Weights of a small transformer language model.
Size: width 768, 12 heads of 64 (6 for keys and values), MLP 1792 SwiGLU, vocabulary 24121, 84.3M parameters.
Architecture: LayerNorm before each block, rotary positions.
Training: a variant of Adam for these matrices, 1222M tokens.
MLP neurons of a small language model. Each row is named by its layer, matrix (gate and up: input weights) and neuron, and shows model dimensions 352-415. Each number is 128 + 24 x the weight over its row's rms, rounded and kept within 0 to 255. A neuron's up and down rows have the sign that makes its largest values positive.
After each neuron's rows, "fires on" lists the tokens most often at its 100 highest values on Wikipedia text that the model never trained on. A number after a token or word is its count.

L2.gate523 [110 106 124 155 121 120 143 140 136 100 118 150 140 183 132  71  88 107 144 139 132 163 125 111 102 119 109 154 115 154 130 143  90 158  90 174 103 149  81 143 122 141 153 146 155 116 164 133 132 135 106 116  77 106  69 136 150 114 126 125 116 131 178 188]
L2.up523 [127 161 185 148 145 154 128 177 108 115 128 180 128 149 119  44 136 146 129 140 102 132 126 133 144 118 125 136 171 164 127 146  69 119 131 143  75 127 139 118  78 121 153 137 136 119 136 133 152 159 111 123 117 120 143 155 125 113 128 115 127 135 162 122]
fires on: "\n" 100

L2.gate548 [122 109  92 129 125 120 171 145  87 118 115 127 129 117 133  98 130  98 146  99 145 127  76 126  88 132 133 113 124 101 131 115 132 149 148 116 173 128 109 122 151 117 126 123 124 167 112 165 121 138 181 118 119 173 124 138  96 117 120 156 132 131 146 161]
L2.up548 [161 133 130 165  90 120 145 123  96 132 105 125 139 104 127  79 128 134 125 103 122 141  94 136  61 134 117 178  88 113 145 110 149 133 126 147 157 124 146 118 150  88 118 114 147 176  91 147 166  97 193 112 146 174 118 129 100 129 113 108 115 123 142 146]
fires on: "th" 34, " and" 8, "s" 5, " the" 5, "+" 5

L2.gate459 [ 90 108 144 115 120 134 152  89 166  53 120 113 181 131 120 128 113 141 149  89  85 133 103 107 123 148 153 124 131 152 110 103 112 142 117 125 172 157 113 168 126 113  89 123 133 139  85 167 161 119 168 139  93 104 124 119 119  78 109 144 115 124 165 117]
L2.up459 [145 108 142 130 104 130 124  76 146  99 168 144 150 111 120 137 165 128 108 114 143 151 150 152 120 164 132 186 142 131 152 136 125 101 132 113  82 134 140 131 120 143 106 148 161 142 142  87 100 132 161 131  99 115 135 148 113 127 145  97 163 165 161 151]
fires on: " |" 88, "n" 6

L2.gate171 [114  97 145 123  95 148 144  99 161 159 147 128 121 132 189 107 131 132 106 150 207 131 151  90 174 137  90 172 136 137 114 135  93 106 107 148 155 151  98 106  93 156  96 109 126 104 140 145 179 135 128 108 110 128  84 128 112 135 103 136 157 161 145 153]
L2.up171 [ 88 128 202 117 111 116 189 150 119 117 167 129 143 122 160 104 151 131 119 100 157 155 120 109 133  84 130 154 151 146 132 127 118 109 100 149 163 121 121 117 135 144  90 128 151  76 119 158 188  92 133  74 125 155 156 157 122 147 137 148 142 133 145 115]
fires on: " and" 45, "," 26, "ous," 6, "ic," 4, " or" 4

L2.gate107 [112  86 120 123 142  99 140 122 134 177 111 101 153 141 106 185 144 120 210 120 111 126 111  86 109 112 133 153 130 130 126 158 124 150 109 118 132 127 120 133 145 112 103 108 127 195 111 129 145 131 139 130 136 160 129 133 110  87 128 170 159 145 119  61]
L2.up107 [110  99  99 152 133  95  84 103 118 163 158 142 100 174 152 133  85 113 121 133 151 138  91 102  85 165 162 105  98 121 123 129 133 141 122 105  62 155 149 152 131 169 132 119 147 142  77 112  86 119 108  71 108 143 105  97  80 121 102 134 112 168 116 115]
fires on: "," 33, " -" 7, " years," 5, "\"" 5, "as" 4, ")" 4

L2.gate204 [ 76 137 132 137 170 142 167 109 121 134 121 124  77 130  85 122 160 144 158 120 136 115 107 137 128 119 161 151 149 117 124 121 107 109  85 139 182 138 148  80 135 131 142 147 102 114 113  92 120 189  83 125 109 117 116 150 174 132 153  65 113 131 110 114]
L2.up204 [112 107 135 141 124 143 195  72 125 146 103 124 162 163 110 147 136 143 181 137 117 132 125  75 143 123 163 105 112  75  99 167  92 125  58  88 153 141 128 153 141 139 154 110 121 140  96  98 111 168 118 127 155 115 155 127 139 119 149 125  83 133 105 106]
fires on: "." 13, "i" 12, "os" 10, "er" 8, "as" 7

L2.gate4 [102 159 118 139 134 124  79 105 111 133  94 136 114 156  57 141  99 135  95 121 126 132  61 173  94 154  84 131 114 119 135 135 134 135 116 133 105 128 110 123 158 163 129 140 176 145 177  79 150 133 109 133 146 163 120 111 116 183 132 164  90 139 141 103]
L2.up4 [ 93 112 147 139 156 133 146 146 104 159 137 122 144 128 116 114 122 145  82  79 131 145 131 147 130 112 143 134 118 136 129 133 125 153 107 144 112 129 144  99 135  88 196 108 192 136 139 138 139 120 140 141 118 119 147 137  95 137 114 152 155  98 108 161]
fires on: "as" 16, "a" 13, "iv" 10, "os" 8, " only" 7

L2.gate786 [ 93 135 120 113 133 165 145 127 147 126 132  73 141 135 107  39 132 130 126 120 113 139  94 139 137 130 127 168  89 121 110 127  89 124  92  92 124 167 101 128 127 159  99 127 116 140 131 157 165 135 131 158 108 153 164  90 124 119 146 175  99 124 156 114]
L2.up786 [105 140 142 116 117 117  91 135 112  96 126 109 140 105 136 133  67 133 172 145 121 161 172 112 157 145 144 124  74 147 124 128 119 141  75  94 124 135  99 154 139 143 109 117  81 146 125 138 152 176 133 148 115 179 128 102 118 121 113  98 134 143 164 151]
fires on: " |" 47, " Y" 18, " /" 13, " 1" 8

L2.gate73 [147 124 126  95 128 103 139 132 139  92 110 150 108 103 110 109  65 114 147 138 116 121 181 104 141 148 141  98 137 124 134 184 146 131 122 125 170 120 163 114 110 123  96 158 118 151 114 108 144 136 118 138 140 133  66 138 128 128 131 173 128 134 132 145]
L2.up73 [131 158 119 127  98  93  82 128 170 134  88 140 103 157 106  88  87 135 183 144  92 101 146  89 105 151 151 125 102 118 112 144 145 117 138 155 168 147 175 115 194  84  92 120 137 128 111 100 134 127 130 169 103 116  98  86  99 123 110 118 182 128 135 160]
fires on: "th" 36, " 8th" 6, " 20th" 6, "ar" 6, " 18th" 5

L2.gate407 [106 114 124 138 116 142 142 146 174 159 116 116 140 136 126 109 118 115 133 139 154 126  61 129 112 128 121 131 117 151  88 126 103 108 127 131 146 121 162 114 103 151  97 146  98 141 135 179 119 105 141 136  91 128 108 135  97 119 116 170 114 125 121 139]
L2.up407 [151 141 147 116 173 143 134 118 161 168 142 142 134 158 137 167 179 121 130 118 130 134 161 152 133  61 126 135 119 154 121 121 158 112  71 105 148 114  72 108 152 157 148 120 152 122 148 189 131 115 105  90 134 131 160 129 127  82  96 120  98 157 143 161]
fires on: "\n" 91, " and" 6

L2.gate1373 [114 111 192 118 107 103 138 160 124 148 123 103  92 117 117 146 143 127 158 165 106 108 141 149 154 105  86 160 112 129 102 116 156 119 119 119 111  74 135 141 138 108 133 147 120 107 119  57 131 114 127 179 122 141 128 139 153 124 119  86 180 112 118 124]
L2.up1373 [139  93 125 171 108 136 131  79 102 129 132 129  84 125 144 151 113 101 160 121 132 161  89 115 102 192  98 103 128 145  82 114 137  93 143 107 115  97  58 138 114 127 139 137 132 178 142 119 107 130 129 115 149 107 117 114 163 126 148 161 154 140 129 122]
fires on: "\n" 76

L2.gate11 [129 152 142 145 150 145 136 154 148 130  95 129 136 111 126  87 115 125 110 162 119 146 163 160 111 148 141 158 165 158  73 126 139 109 134 153 109 121 141 117 111 113  71 122 133 116 126 142 129 157 117 123  90 129 124 141 102 127 124 137 107 146 139 108]
L2.up11 [143 149 198 116 134 102  94 135 151 150 128 148 129 116 103 120 141 123  86 141 119 127 134 151 102  72 115 136 121 135 110  99 175 115 145 130 144 103 141 156 156 128 115 148 108 175 115 126 127 102 127 170 135 145 139 145  92 141 145  96 106 161 120 108]
fires on: " Ch" 29, " North" 9, "p" 5, "ac" 4, "á" 4, " Santa" 4

L2.gate434 [198 114 136 115 129 138 127  99 106 125 143 140 105 128 155 103 105 106  81 151 140 183  85 111 150 121 145 103 117 146 145 135 130 101  46 152 111 141 122 118 124 137 142 114  99 123 135 148 134  76 133 119 130 101 148 144 144 107 110 172 125 183 144  93]
L2.up434 [140 129 149 123  84  87 121  84 145 157 115 164 139 152 122  88 150 133 140 173 119 147  59  90 146 145 117  92 109 140 147 107 128  95 114 123  87 149 144  97 115 153 165 160 145 115 109 151 102  80 164 143 120 115 113 147 138 123  99 155 119 165 149  97]
fires on: "==" 76, "===" 17

L2.gate215 [146  93 134 114 130 144 105 142 127 175 118  78 111 123 162 107 171 180 141 165 162 110 103 140 154 132  91 114 127 145 128 134 137 110  98 106 140 143 122  90  94 174 144 155 137 137 118 108  91 150 150 125 118 133 140  95  98 132 143 132 185 151 154 132]
L2.up215 [126 118 160 108 136  96  89 135 150 103 125 126 195 140  99 154 171 142 137 159 123 153 130 128 120 128 114 142  85 143 135 109 122 194 118 151 142 166  99 152 128 118 107 147 121 123 146  98 150 122 148  95 158 100 139 174 133 114  94 121 133 146 132 140]
fires on: "\n" 88

L2.gate1308 [187 117 113 133  79 114 117  84 132 106 108 134 101 121 135 155 130 119 127 117 114 158 145 130 145 126 130 140 104 130 131 111 134 119 144 173 170 142 132 164 147 119 112 157 146 145 165  96 115 130 113 112 136 146 129 132 102 103 161 136 108 134 111 146]
L2.up1308 [120 107 159 102 148 130 111 139 101 120 112 131 129 163 138 153 157 135 133 150 138 146 152 107 148 124 144 123 119 148 117 121 128 134 103 147  84 181 104 125 104 102 108 141 142 147 170 107 118 158 129 115 148 136 104 122 136 134 148 121 136 131 139 134]
fires on: "-" 53, " *" 13, ".00" 5

L2.gate859 [108 136 105 162 126 127 120 109 131 123  48 118 166  99 151  64 142  94 160  59 155 142 144 137 142 100 134 144 104 141  98 167 110 142 116  98 120 158 178  85 119 153 105 115 138 145 111 163 160 153 144  91 133  95 180 141 129 132 154 156 108  90 150 131]
L2.up859 [149  78 119 173 154 114 153 107 127 132 136 120 156 136 122 129 130 120 128  87 124 130 129  87 146 132 140 144 152  79  97 101 105 115 149 103 109 122 139 116 134 167 134 197 131 120 122 179 150 123 112 102 127 124 123 107 119 161 133 118 134  96 111 134]
fires on: " /" 31, "\n" 17, ":" 12, " and" 8, " of" 5

L2.gate1058 [174 123 108 149 119 116 151 114 164 159 162 142 122 110  97 130 144  92 134 144 136 143 117 148 126 137 145  89 128 168 123 151 153 186 109 142 111 146 116 157 153 126 131 123 152 131 135 158  99 147 144 193 103 123 108 152 141 102 148 169 154 100  93 168]
L2.up1058 [141 126 115 157 106 115  85 134 121 148 128 119 111 148 111 138 155 112 132 122 119 157 113 143 141 124 104 122 117 131 148  97 188 158  95 146 141  97  93 151 188 135 143 114 128 121  90 141 133  96 173 128 145 151 122  65 101 169 163 147 128 108 104 143]
fires on: "\n" 72

L2.gate1290 [ 97 119 103  88 108 129 123 123 162 142 153 127 105 106 124  87 133 111 147 119 122 119 122 106 113 115 164 149 101 114 166 140 122 119 113 106 151 144 156 153 150 102 126 103 127 183 138 143 149 110 133 121 100 141 131 131 141 106 113 167 106 113 167  84]
L2.up1290 [ 88 119 181 135 168  81 109 141 156 153 190 124 159 164 114 109  74  87 128 123 159 140 120 117 123 116 115 119 112 132  85 136 101 127 131 126 147 139 167 157 159 123 126  90 107 118 127 116 142 145 178  78 152 111 105 133 138 111 124 126 139 149 113 141]
fires on: "al" 17, "e" 8, "us" 8, "on" 6, "s" 6, " (August" 5

L2.gate1178 [110  84 145 112  95 102 117 110 140  97 130 115 162 108 137 137 131 156  97 120 111 104 137 133 143 133 175  92 146 129 142 116 133  99 112 129 120 160 111  83 137 124 147 140 129  96 128 104 165 128 117 112 130  93  99 131 139 154 131 104 117 130 132 150]
L2.up1178 [142 118 134 106 111 107  98 120 146 135  96 108 131 113 127 100  86 148 107 145 116 121  90 146 144  93 122 135 134 146 185  61 169 122 126 205 113 123 132 118 124 109 111 126 149 106 147 165 111  98 157 123 150 141 117 157 150 100  79 128 125 130 135 142]
fires on: "===" 60, "==" 38

L2.gate937 [ 94 125 113 120 130 129 201 119 126 150 139 111 137 119 130 166 155 144 127 130 125 114 149  57 131 139 110  98 139  87 189 169 132 136 117 103 204 125 138 150 180 134 131 115 100 103  80 114 142 115 143 177  94 143 131 109 118 104 125 170 139 148 131  97]
L2.up937 [ 87 142 139 130 177 131 156 106 114 132 138 114 129 122 134 139 101 101 147 118 127 162 130 160 107 131 133 137  99 121  86 101 130 145 100 117 134 155  95 122 121 117 110 114 118 121 145 137 134 108 111 120 119 121 140 143 134 103 112 128  98 114 149 105]
fires on: " and" 54, " –" 27, " -" 5

L2.gate405 [155  60 114 136 130 136 150 139 111 103  83  93  89  97 155 151 124 134 131 182 159 174 137 147 101 127 129 135 150 103 129  95 153  81 132 155 154 133 128 140 157 133 108 140 149 107 144 151 153 153 110 156 141 164  96 127 131 138 126  82 132 127 126 114]
L2.up405 [112 134 181 152 132 177 126 137  96 142 126 192 150 116 100 136 132 170 121 123 119 146 102 110 116 149 152 132 150 160  97 116 161 183 117 120 130 152 124 171 148 132 134 148  82 151 109 118 111 156 132 129 160 124 121 112 104 186 118 107 127 131 139 129]
fires on: "-" 78, "i-" 6

L2.gate191 [100 115 174 135 149 112 103 131 140 107  85 129  98 112 148 134 131 151 128 124  96 135  85 134  97 137 125 125 134 166 109 123 166 120 165 154  99 147 115 109 114 107 135 180 139 130  88 121 148 129 142 144 138 119 126 124 130 149 155  83 122 132 127 137]
L2.up191 [146  99  79 153 108 129 103  85 129 134 114  93 123 127 144 143  77 159 111 126 133 112 115 166 124 127 150 125 123 133 117 103 134 116 128 104  98 100 127 126 185 177 127 137 153 137 111 138 114 106 154 110  96 122 123 125  64 102 117 119 146 165 157 122]
fires on: "==" 24, "il" 17, "===" 13, "id" 10, " ==" 9, "ill" 5

L2.gate1647 [159 146 159 107 123 142 123 119 125 123  97 109 138 118 147 138 114 146 137 110 120 119 124 124  91 152 101  98 114 154 132 153 121 152 122 157 109 119 138 160 126 109 155 164 124 138 105 125 162 100 121 167 106 107 135 131 124 146 131 148 145 112 137 104]
L2.up1647 [143 146 144 138 152 168 121 114 124 125 130 142 129 140 103 116 187 165 152 129 182 160 122 137 113 147 138 122 128 109 133 141 110 138 109 118 127 149  97 128 124 117 129 133  94 121 128 144 136 161 139 153 113  86 118 149 168 140 149  76 158 148 131 170]
fires on: "'" 13, "ans" 11, "k" 9, "n" 9, "0" 7, "ard" 6

L2.gate535 [141 102 104 142 144  99 120 118 128 113 145 141 102 114 117 138 105 142 122  91  99 109 113 104 126 152 133 141 184 157 133 130 126 109 138 117 123 162 134 141 121 146 122 104 126 179 158 127 162 167 136 110 141 120 107  90 110 134 132 111 130 149 125 113]
L2.up535 [152 137 138 129 136 103 126 159 122 163 124 120  83 110  96 133 167 148 136 141  54  71 105 109 104 145 138 176 149 143 160 127 160 161 148 116 109 120 120  95 154 122  99 130 112 159  89 114 136 131 125 133 129 150  92 120 145 141 118 129 139 117 111 107]
fires on: " J" 19, " P" 19, " K" 12, " T" 9, " S" 8, " B" 5

L2.gate1122 [144 157 164 121 134 116  86 144  96 115  99 144 112 125 124 159 101 150  76 106 129 151 136 190 100 120 112 109  90 145 138 114 114 179 171 122  95 100 121 143 115 118 138 139 115 116 149 109 121 121 103 123 123 139 135 144 133 119 106 109 140 158 145 114]
L2.up1122 [134 130 121 165 132 115 113 148 152 146 115 103 124 144 139 124  68  95 101  95 151 149 151 120 132 158 144 127 143 110 123 139 110 163 141 119 113 132  73 138 130 109 123 135 121 109 187 156 111 129 142  94 144  86 128 120 135 145 116 154 104 121 109 151]
fires on: "\n " 50, "is" 11, "\n" 7, " 7" 4

L2.gate899 [130 113 112 122 104 158 117 121  97  77  76 127  92  89 122 131 130 142 151 134 107 200 119 153 140 141 129 133 110 115  85 135  99 114 119 167 137 127 120 124 141 121 134 135 132 112 141 116 163 118 125 171  95 169 105 123 112 147 137 135 149 111 150 142]
L2.up899 [102 139  93  96 124 155 133 101 156 147 108 134 166 130 159 177 100 115 134 147 144 185 121 142  93 104 125 113 129  87  89 151 103 127  90 114 134 137  88  91 139 130 108 156 128  84 164 175 107 146 141 150 129 129  88 145 151 157 116 131 140 108 121 188]
fires on: "-" 31, "en" 31, "est" 5, "d" 4

L2.gate675 [145 186 151 119 145 123 150 162 129  86 106  99 103 147 171 156 132 180 152  90  53 129 179  98 137 164 108 120 124 146 176  95 158 143 144 145 123 123 131 150 135 167 136 160 112 172 120 129 123 107 124 137 107 132 144 102 137 141 115 143 132  82  90  94]
L2.up675 [115 124 117 128 165 116 162 144 132 134 103 125  77 180 112 164 133 143  97  84 118 123 139  81 144 142 115 148 164 135 168  93 138 160 141 126 151 166 138 104 131 154  99 114 135 135 131 135 116 122 127  87 112 106 105 109 139 105  94 137 129 117 116 100]
fires on: " P" 21, " K" 14, " W" 13, "k" 6, "ik" 6

L2.gate1594 [135 119 191 137 127 149 144  95  90 111 101 120 128 133 117 141 130 179 162 137 139 133  95 140  89 148 116 143 123  88 117 169 134 105 100  99 144 123 134  92 159 146 150 113 146 132 135  99  83 134 124 150 127 168 122 123 123 125 126  97 134  93 159 120]
L2.up1594 [137 174 167 147 182 122 134 137 101 146  98 102  84 137 117 132 122 141 118 133 139 143 107 124  93 132 119 121 144 113 113 117 107 114 128 144 129 113 170  88 148 148 125 136 133 168 131 156 133 112 176 114 122 154 122 105 103 114 154 128 166 128 132 140]
fires on: "\n" 49, " W" 5, "/" 4

L2.gate1017 [130 113  87 130 113 138 173 120 132 160 133 138 142 126 116 125 150 148 129 120 113 127 102  94 122 134  89 134 114 171 137 117 117 123 115 149  94 108 154 153 100  74  66 189  87 185 103 126 135 107 192 123 140 104 114 137  67 123 120 117 126 141 155  97]
L2.up1017 [122 137 145 133 118 111 130 114 103 137 133 164 118 141 130  82 121 165 108 141 138  99  83 143 121 100 124 127 140 178 121 127 142 126 173 202  48 135 112 175 128 115  91 185 118 150 131 123 116  88 164 146 122 141  96 152 152 168 126 142 102  96 123 128]
fires on: "==" 49, " US" 4, "V" 4

L2.gate451 [134 136 179 168 129 111 118 143 118 122 133 128  93 111 111 118 124 144 107 141  99 101 116 158 106 112 152 138 148 113  65 105 118 147 142 124 105 114 128 124  99 122 150  95 115 106  96 154 145  82 110 143 128 117 164 143 118 166 196 108 138 132 126 111]
L2.up451 [101 133 147 106 158 130 137 161 102 134 145 144 139 162 138 129 140  94 130 141 147  88 113 130 137 116 136  87 136 146 142  93 155 151 150 159 142 130  76 164 169 146 119  87 153 123 116  88 121 152 144 136 135 104  92 166 127 167 125 117 127 172 143 129]
fires on: "\n" 38, ";" 21, " (201" 4

L2.gate1336 [ 98 138 113 102 145 108 145 128 107 108 114 131 128 110  70 146 122 130  84  89 130 196 127 130 118 181 166 142 137 115 126 114 123 129 172 136  90 131 121 113 163 127 101 116 117  76 124  45 126 111 109 172 117 120 148 127 135 111  83  97 122 113 136 127]
L2.up1336 [141 113 120 149 131  69  78  73 126 118 148 113 113 139 191 140 147 113 172 101 130 137 110 133  99 147 145 152 109 115 120 123 202  96  93 152 123 115 176  60 133 129 124 119 153 117 121 102 135 131  69 113 152 138 153 147 122 159 174 125 125 157 127 149]
fires on: " which" 24, "s" 19, " and" 9, " who" 8, "n" 6

L2.gate1020 [147 110 137 134  96 123  97 108 137 131 116 114 101  86 114 157 162 125 139 115 145 128 123 142 126 140  87 162 100 120 106  98 143 139 106 152 148 147  99 122 143 134 106 148 135 102 102 139 139 109 139 100 141 151 148  90 129 101 143 114 111  71 126 132]
L2.up1020 [128 115  90 141 137 144  76 111 127 120 167 118  69 135 116 186 128 156 140  87 135 101 113 147 124 155 168 151 100 120  94 123 156 140 106 118 128  90 125 154 133 138 142 101  93 112 112 147 175 133 150 136 145 165 115  91 114 110 132 166 108 137 125 123]
fires on: ";" 50, "-" 23, "\n" 9, ");" 5

L2.gate1344 [145 113 144 144 134 104  91 150 108  83 134 130 121 107 168 103 138 147 135 119  81 153 192  99 141 120 142 106 131 154 128 128 176 133 121 155 121 165  86 118 134 146 120 125  89 115  77 141 116 142  84 148  93 104 135 143 134 131 167  87 100 117 148 142]
L2.up1344 [152 123 170 148 107 140 101 140 118 139 111 117 115 128 110 134 163 119 144 126 132 125 164 137 162 140 142 133 116 165  99  99 154 131 122 155 129 155 101 101 175 121 117  84 161  94 111 149  84 118 149 137 129  84 180 139  90 201 174 116 134 140 129 131]
fires on: "n" 29, " –" 16, " from" 10, "-" 8, " -" 8, "l" 5

L2.gate251 [172  75 151 158 152 130 139 167 137 134 122 126 104 186 162 124 137 177 167 130  98 119 117 126 144 104  99 126 106 109 154 118 145 121 132 113  99 116 135 108 116 152 132 151 118 110 125 123 114 101 143 124 125 151 172  95  92 116 136  97 125 160 148 127]
L2.up251 [144  94 155 106 149 140 137 186 158 141 150 126 187 147 115 162  67 134 143 126  85 154 123 136 158 126 148 133 139 119 136 162  99  97 129 119 142 123 129 146 116 112 171 132 118 114 165 124 108  90 137 127 150 152 146 105 119 112 126 114 137 116 107 122]
fires on: "o" 26, "i" 12, "io" 10, "us" 7, "es" 6

L2.gate1252 [130 137 118 154 124 116 151 117 144 115 105  93  65 161 104 190  70 113 114  87 128 134 108 109 148 150 125  97 148 147 158 108 147 128 114 145 165 133 142 119 137 134 141  68  89 142 130 138 110 174  94 115  95 147 139 126 129 119 101 137 216 160 136  93]
L2.up1252 [137 145 134 151 116 135 135 144 156 139 106 149 105 138 126 122 109 151 138 114  98 108  68  96 141 140  96 131 117 124 122 116 150 161 140 143 154 150 137 131 110 130 118 111 116 180 123 148 144 116 146 116 185 135 123 107 121 185 165 115 176 134 148 124]
fires on: "y" 20, "am" 8, "k" 7, "l" 5, "re" 5, "h" 5

L2.gate916 [126  99 104 105 153 119 114 110 146 107 126 114 155 144 110 160 142 119 168 145 142 153 105 135 145 169 133 136 127 114 107 153 110  88 124  81 145 158 146 139 182 107 124 122  75 123 115 129 168 171 146 148 123 135 156 123 140 156 150 132  95 121  87 101]
L2.up916 [ 89 162 124 159 111 149 170  72 139 128  98 111 179 138 150 131 128 171 118 104 124 179 103 111 147 143 132 110 132 107 108 160  92 108  82 101 113 174 120 159 132 163 121  95 152 107 118 103 132 147 123 128 118 121  78 131  91 111 149 179  95 154 132  87]
fires on: " |" 63, " –" 15, ":" 10, " -" 4

L2.gate678 [120 127 131 132 161 131 156 129 177 132 119 121 127 141 119 179 165 154 144  98 129 133 141 162 124 158 143 108 123 135 125 156 137 127 112 114 139 172 113 145 136 153 168 101 115 132 158 128 134 101  99 128  99 137 112  89 125 141 114  90 120 137 154 119]
L2.up678 [106 128  89 136 134 106 137 153 134 134 124 139 118 154 137 120 137 103 106 131 118 105 140 107 129  90 151 112 134 130  82 155 103 123 137 114 179 107 146  95 102 122  76 102 102 118 133 134 119 172 129 133 167 106 114 142 132 151 143 131 171 175 101 149]
fires on: "a" 20, "y" 15, "ura" 14, "'" 7, "h" 7, "ro" 6

L2.gate1526 [142 194 131 154 163 142 173 179 140 102 114 149 105 135 145 110 138 153 102  91 148 141 120 163 149 163 133 128 154 150 183 138 120 125 157  98 105 127 124 130 115 132 153 103 138 143 173 123 126 181 149 115 135  92 114 128 119 117 119 141 125 148 108 143]
L2.up1526 [148 168 106 157 136 117 162 155 123 116 107 140  93 136 125 117 162 144 105 129 115 128 100 176 129 150 105 131 127 136 166 120 149 143 160 100 106 105 174 104 106 160 120 114 109 149 140  80 136 170 145 138 175 103 128 123  73 122 104  89 144 101 103 159]
fires on: " American" 18, " *" 18, "ou" 7, "ga" 5, ":" 4, " State" 4

L2.gate95 [ 60 146  92 126 171 137 142 117 144 131 110 110 115 111 191 140 126 151 126 118 125 128 146 133 135 153 180 138 129 103 131 108 150 153  99 105 141 155 101 139 114  90  56  92 102 100 110 169 158  97  59 129  79  96  92 141 159 147 163 127  86 193 127  83]
L2.up95 [110 126  93 149 164 125 123 119 150 104 154 121 153 177 111 159 127 124 196 126 150 157 136 178 155 141 110 118 105 103  99 135 130 129 139 138 121 107 151 138 147 144  98  78 148 130 117 144  76 155 110  97 117 175 120 134 120 167 140 129  97 132 146 148]
fires on: "\n" 94, "\"" 6

L2.gate661 [119 139 156 119 181 145 178  86  96 103 127 133  76 145 143 186 174 144 154 122 112 157 126 137  94 159 103 123 128 147 126 115 123 136  77 158  88 164 120 141 117 142 127 116 128 145 147 113 114 116 138 121 104 102 169  96 182  93 153 147 100 137 153 123]
L2.up661 [166 159 156 124  96  88 134 149 129 145 112 153 146 148 107 137 102  94 119  99 180 118 132 105 148 140 117 133 155 155 142 139 130 160 175 124 122 144 157 103  98 130 119 105 142 113 162 128 139 153 137 155 136 110 126 155 154 137  79 168 156 117 149 132]
fires on: "\n" 100

L2.gate130 [135 154  97 116 146 111 154 150 168 176 113  99 128 138 110 106 124  97  98  76 155 156  90 164 132 115 119 146 109 117 183 114 113 121  46 123 156 142 133 116 143 139 111 135 134 168 149 123 121 120 148 141  93 118 140 174 106 128 103 173  98 122 136 144]
L2.up130 [151 105 146 133 112  95 145 173 139 105  85 119 137 118 126 100 149  96 118 125 144 140 136 153 149 102 116 163 167 154 108  96 133 135 128 132 135 140 115  82 161 157  89 110 125 135 130 111 138 121 132 141 131 140 147 137 135 139 124 141 161 123 125 124]
fires on: "\n" 74, " US" 5, ":" 5

L2.gate1570 [148 128  81 125 156 143 172 115 137 125 145 103 119 131 136 114 130 112 116 128 135 145 154 118  92 157 140 112 128 131 174 120 103 112 137  96  95 131 153 153 158 135  95 111 115 142 123  99 151 128 146 101 136 112 111 117 128 155 141  88 143 136  86  96]
L2.up1570 [ 88 137 152 150 164 152 161 114 158 139  98  84 152 136 126 202 100 122 148 117 158 170 148 103 113 131 122 122 134 114 135 135 151 150  81 170 187 129  98 131 127 148 168 101 128 136 112 151  97 151 134 132  88 134 104 115 165 102  94 136 182 152 148 176]
fires on: " –" 55, " -" 17, "1." 5, "7." 4

L2.gate1737 [150 137 144 116 137 144 156  82 112  81 138 111  86 113 158 111  74 149 127 109  96 128 158  71 136 162 150 165 142 116 146 115 120 149 140 123 114 115 136  95 124  97 138 117 107 122 141 126 147 127 106 161  72 115  53 113 122 141 133  93 127 110 169 115]
L2.up1737 [132 142 162 141 154 121 154  97 105 111 168 140 156 156 162 140 124 145 168 131 138 177 164 115 129 127 155 142 104 168 118 156 120 102 114 126 192 104 141 157 140 104 124 128 154 129 119  82 144 141 138 111 150 135  81 183 138 152 103 166 123 127 119 135]
fires on: "\n" 36, "-" 19, "'" 13, "===" 7, " September" 6, " April" 4

L2.gate1097 [129  99 105 160  84 129 131 102  90  99  83 138 116 135 124 112 133 128 105 145 137 104 133 139 129 143 124  91 127  91 141  79 134 105 114 139  92 128 149 128 113 144 118 135 114 128 116 109 120 111 133 121 138 103 108 108 120 164 123 138 117 150 146 135]
L2.up1097 [142 111 114 121 137 109 136 141 124  70 144 131 192  95 125 141 139 108 122 106 173 130 108 127 116 122 128  74 129 152 124 160 140 114 129 109 168 193 107 131 116 153  85 139 122  70 144 104 156 152 119 106 135 106  64  90 126 119 158 142 119 139 132 148]
fires on: "\n" 99

L2.gate1086 [ 98 117 117  89 140 125 143 136 123 187 156 118 135 116 117 118 157 155 110 111 143  83 134 103 148 168 148 130 136 102 132 162 102  95 124  95 117 151 164 111 139 158 129 103 114 136 139 143 112 107 127 143 137 102 123 111 118  96 109 136  96 147 103 130]
L2.up1086 [147  81  85 120 157 179 107 142  95 149 151 145 103 186 127 131 102 159 148  82 133  82 121 106 135 133 112 110 141 144  90 108  78 129 132 149 143 111 145 126 137 184 125 131 185  97 163 128 140 139 109 134 153 117 140 132 152 156 163 134 123 164 127 119]
fires on: "a" 15, "on" 11, "e" 10, "y" 9, "er" 8, "en" 6